Weights of a small GPT-style language model, trained from scratch on English Wikipedia.
Size: 8 layers, width 384, 2 heads of 128, 13.5M parameters.
Training: a variant of Muon for these matrices, 846M tokens.
MLP neurons of a small language model. Each row is named by its layer, matrix (up: input weights) and neuron, and shows model dimensions 288-383. Each number is 128 + 24 x the weight over its row's rms, rounded and kept within 0 to 255.
After each neuron's rows, "fires after" lists the tokens most often just before its 100 highest values on Wikipedia text that the model never trained on.

L5.up265 [136 145 137 133 136 148 190 124 121 106 156 118 135 147 122 144 129 166 127 156 162 114 102 154 121 119 133 139 155 122 128 122 137 161 105 119 134 149 122 129 111 121 136 174 166 129 107 141 106 141 113 137 115 127 107 126 125 126 119 131 118 100 137 127 127  87 136 137  51 154 102 121 120  88 133 138 109 174 164  92 127 127 154 119 126  96 125 153 141 149 128 137 192 129 132 157]
fires after: " f", " m", " F", " h"

L5.up1123 [135 143 118 132 153  78 180 136 123 113 133  86 136 125  88 130 145 138 146 103  76 164 137  72 145 168 132 114 169 125 111 143 116 146 112 148 150  85 156 111  81  92 144 121 130 155 123 102 154 129 160 152 145 147 111 144 117 169 148 141 153  80 106 115  99 119 127 139  86 135 136 116 138 149 127 111 139 149 120 130 112 118 152 144 138 136 128 110 119 134 135  80 100 134 150 127]
fires after: " s", " G", "z", " S", "g", " g"

L5.up190 [147 156 116 107  91 123 154  98 132 119 129  83 128 116 117 139 100 111 108  97 131 124 100 144 148  93 110 100 180 126 137 115 107 118 131 123 117 127 184 121 143 119 126 138 186  98 121 140 154 140 126 107 123 154 129 112 132 139 189 136 134 151 124 144 128 130 149 149  97 158 150 140 165 127 113 161 150  92 134 111 139 122 138 124  94 118 109 113 131 143 108  76 102 145 128 110]
fires after: "il", " B", " on", " b", "B", " g"

L5.up406 [111 141 155 149 106 151 117 147  88 104 159 100  92 159 117 125  71 180 177 145 164 130 135  89 128 122 164 145  99 118 103 107 149 124  91 147  89 150 116 142 124 107 138 142  99 160 123 152  84 158 115 104  98 148 132 142 122  87 167 110 100 116  69 184 157  99 142 122 109  91 119 115 147 123 145  78  92 123 139 100  42 139 133 126 134 117 116 157 151  90 151 109 114 124 117  72]
fires after: " S", " s", " C", " T", " Sup", "os"

L5.up487 [ 90 150 144 146 132  93 163 130 121 117 115  81 119 112 122 107 116 132 145 125 124 120 127 116 141 136 122 162 140 135 167  82 103 119 132  95  96 153 134 102  87 132 106 149 138  87 148 119 129 136 162 100 163 134 117 153 111 122 117 157 146 167 159 177 118 170 142  82 151 132 143 101 164 127 127 138 138 159 106 121 182 131 102 144 103 139 120  82 148 157 113 112 146 135 103 124]
fires after: " f", "il", " h", "f"

L5.up178 [ 77 112 123 125 148 118 115 114 123 135 104 119 136 120 145 149 115 109  87 148 188 144 166 104 138 129 122 141 147 110 139 122 154 150  95  85 125 136  98  80 140 135 160 121 104 111  95 147 152 132 148 151 123 105 138 145 143 133 120 135 103 129 142 133 137 128 137 122 110 124  92 165 128 133 143 143 156 116 136 128 150 100 111 162 164  90 167 115 100 121 127 145 138 118 133 146]
fires after: "\n", ".", "ceed", " 100"

L5.up1239 [164 114 153 127 112 113 147 143 124  86 111 142 125 112  99 126 139 148 130 119  89 110 143  94 113 118 120 121 116 125 133 154 114 141 122 125 137 135 156  96 136  82 169 171 155 150 153  86 136 169 166 124  94 143 159 108 132 142 133 112 142 107 175 132 142 140 173 132 142 123 116 156 137 151 116 147 139  92 116 103 148 130 127 166 171 108 130 126 138 144 131 136 110 121 129 135]
fires after: " on", " the", "On", " b", " On"

L5.up1018 [133 163 118 121 140 159 131 142 163  72 125 120 123 156 145 129 124 127 103 146 144 119 159 134 125 145 159 122 143 134 154 147 149 132  89 133 129 141 169 148 152 127 108 107 107 149 160 125  64 139 110 125 119 112 111 112 119 155 132 149 134 137  88  87 146 130 122 103 159 127  56 138 150 177 168 149  93 123 111 190 108 162 142 135 172 110 105 104 128 142 160 153 155 134 113  68]
fires after: "–", ",", "un", " June", "t", " ("

L5.up955 [137 159 141 146 120  92 103 120 129 120 111  95 118 131 124 148 135 122 150 153 147 112 129 139 120 119 141 123 108 121 162 141  79 134  75 133  77 115 130 117 113 131 117 111 163 131 110 114 105  79 152 111 117 199 144 146 109 118 123 125 135 111 153 146 134 126 127 117 123  95 129 125 136 166 152  99 149 117 163 131 121 106 130  82 151 117 142 124 111 143 124 128  98 108 113 100]
fires after: ".", " Bel", " ", "eg", "%", "a"

L5.up31 [128 114 160 141 127  86 132 109 158 145 123 111 100 151 103 110 165  96 146 113 158 144 116 133  76 158 184 105 143 111 170 115  75 144 108 126  93 129 141  98 166 159 158 138 134  87 116  85 131  96 112 137 123 132 159 149 141 133 139 148  57  85 149 131 126 119 157 122 125 119 102 162 100 123 144 129 120 110 121 148 134 123 112 140 101 105 123 146 111 132 105 137 105 110 125 113]
fires after: " |", ",", "one", " ("

L5.up208 [126 178 118  79 119 129 154 156  95 148 116 135 126 128 149 151 162  89 131 140 121 120 104 145  97 143 136 114  95 116  93 128 114 150 139 128 167 142 108 110 119  68 119 167 160 106  94 165 125 129 131 146 131 135 133 133 172 129 103 125 117  80 153 110 166 130  89 131 118 134 122 182 106 147 114 129 164 134 111  90 107 120 120 136 207 112 124 110 135 127  88 151 170 116 123 168]
fires after: " f", " m", ".", "%", "9", "0"

L5.up50 [157 112 135 130 149 143 119 118 143 138 137 132 146  95 120 135 166 153 140 170 156 167 135  83 142 161  82 136 149  95 119 136 143 125 111 114 143 167 107 127  77 104 137 167  97 141 135 166 127 101 136 134 160 148 114 131 156 119 141 110 164 131 134 107 100 122 108 117  64 125 138 137 112 143 172 122 128 174 136 158 103 148  83  88 164 119 113 136 129 149 130 139 120 162 114 133]
fires after: " |", ",", " 5", ";", " 6", " 4"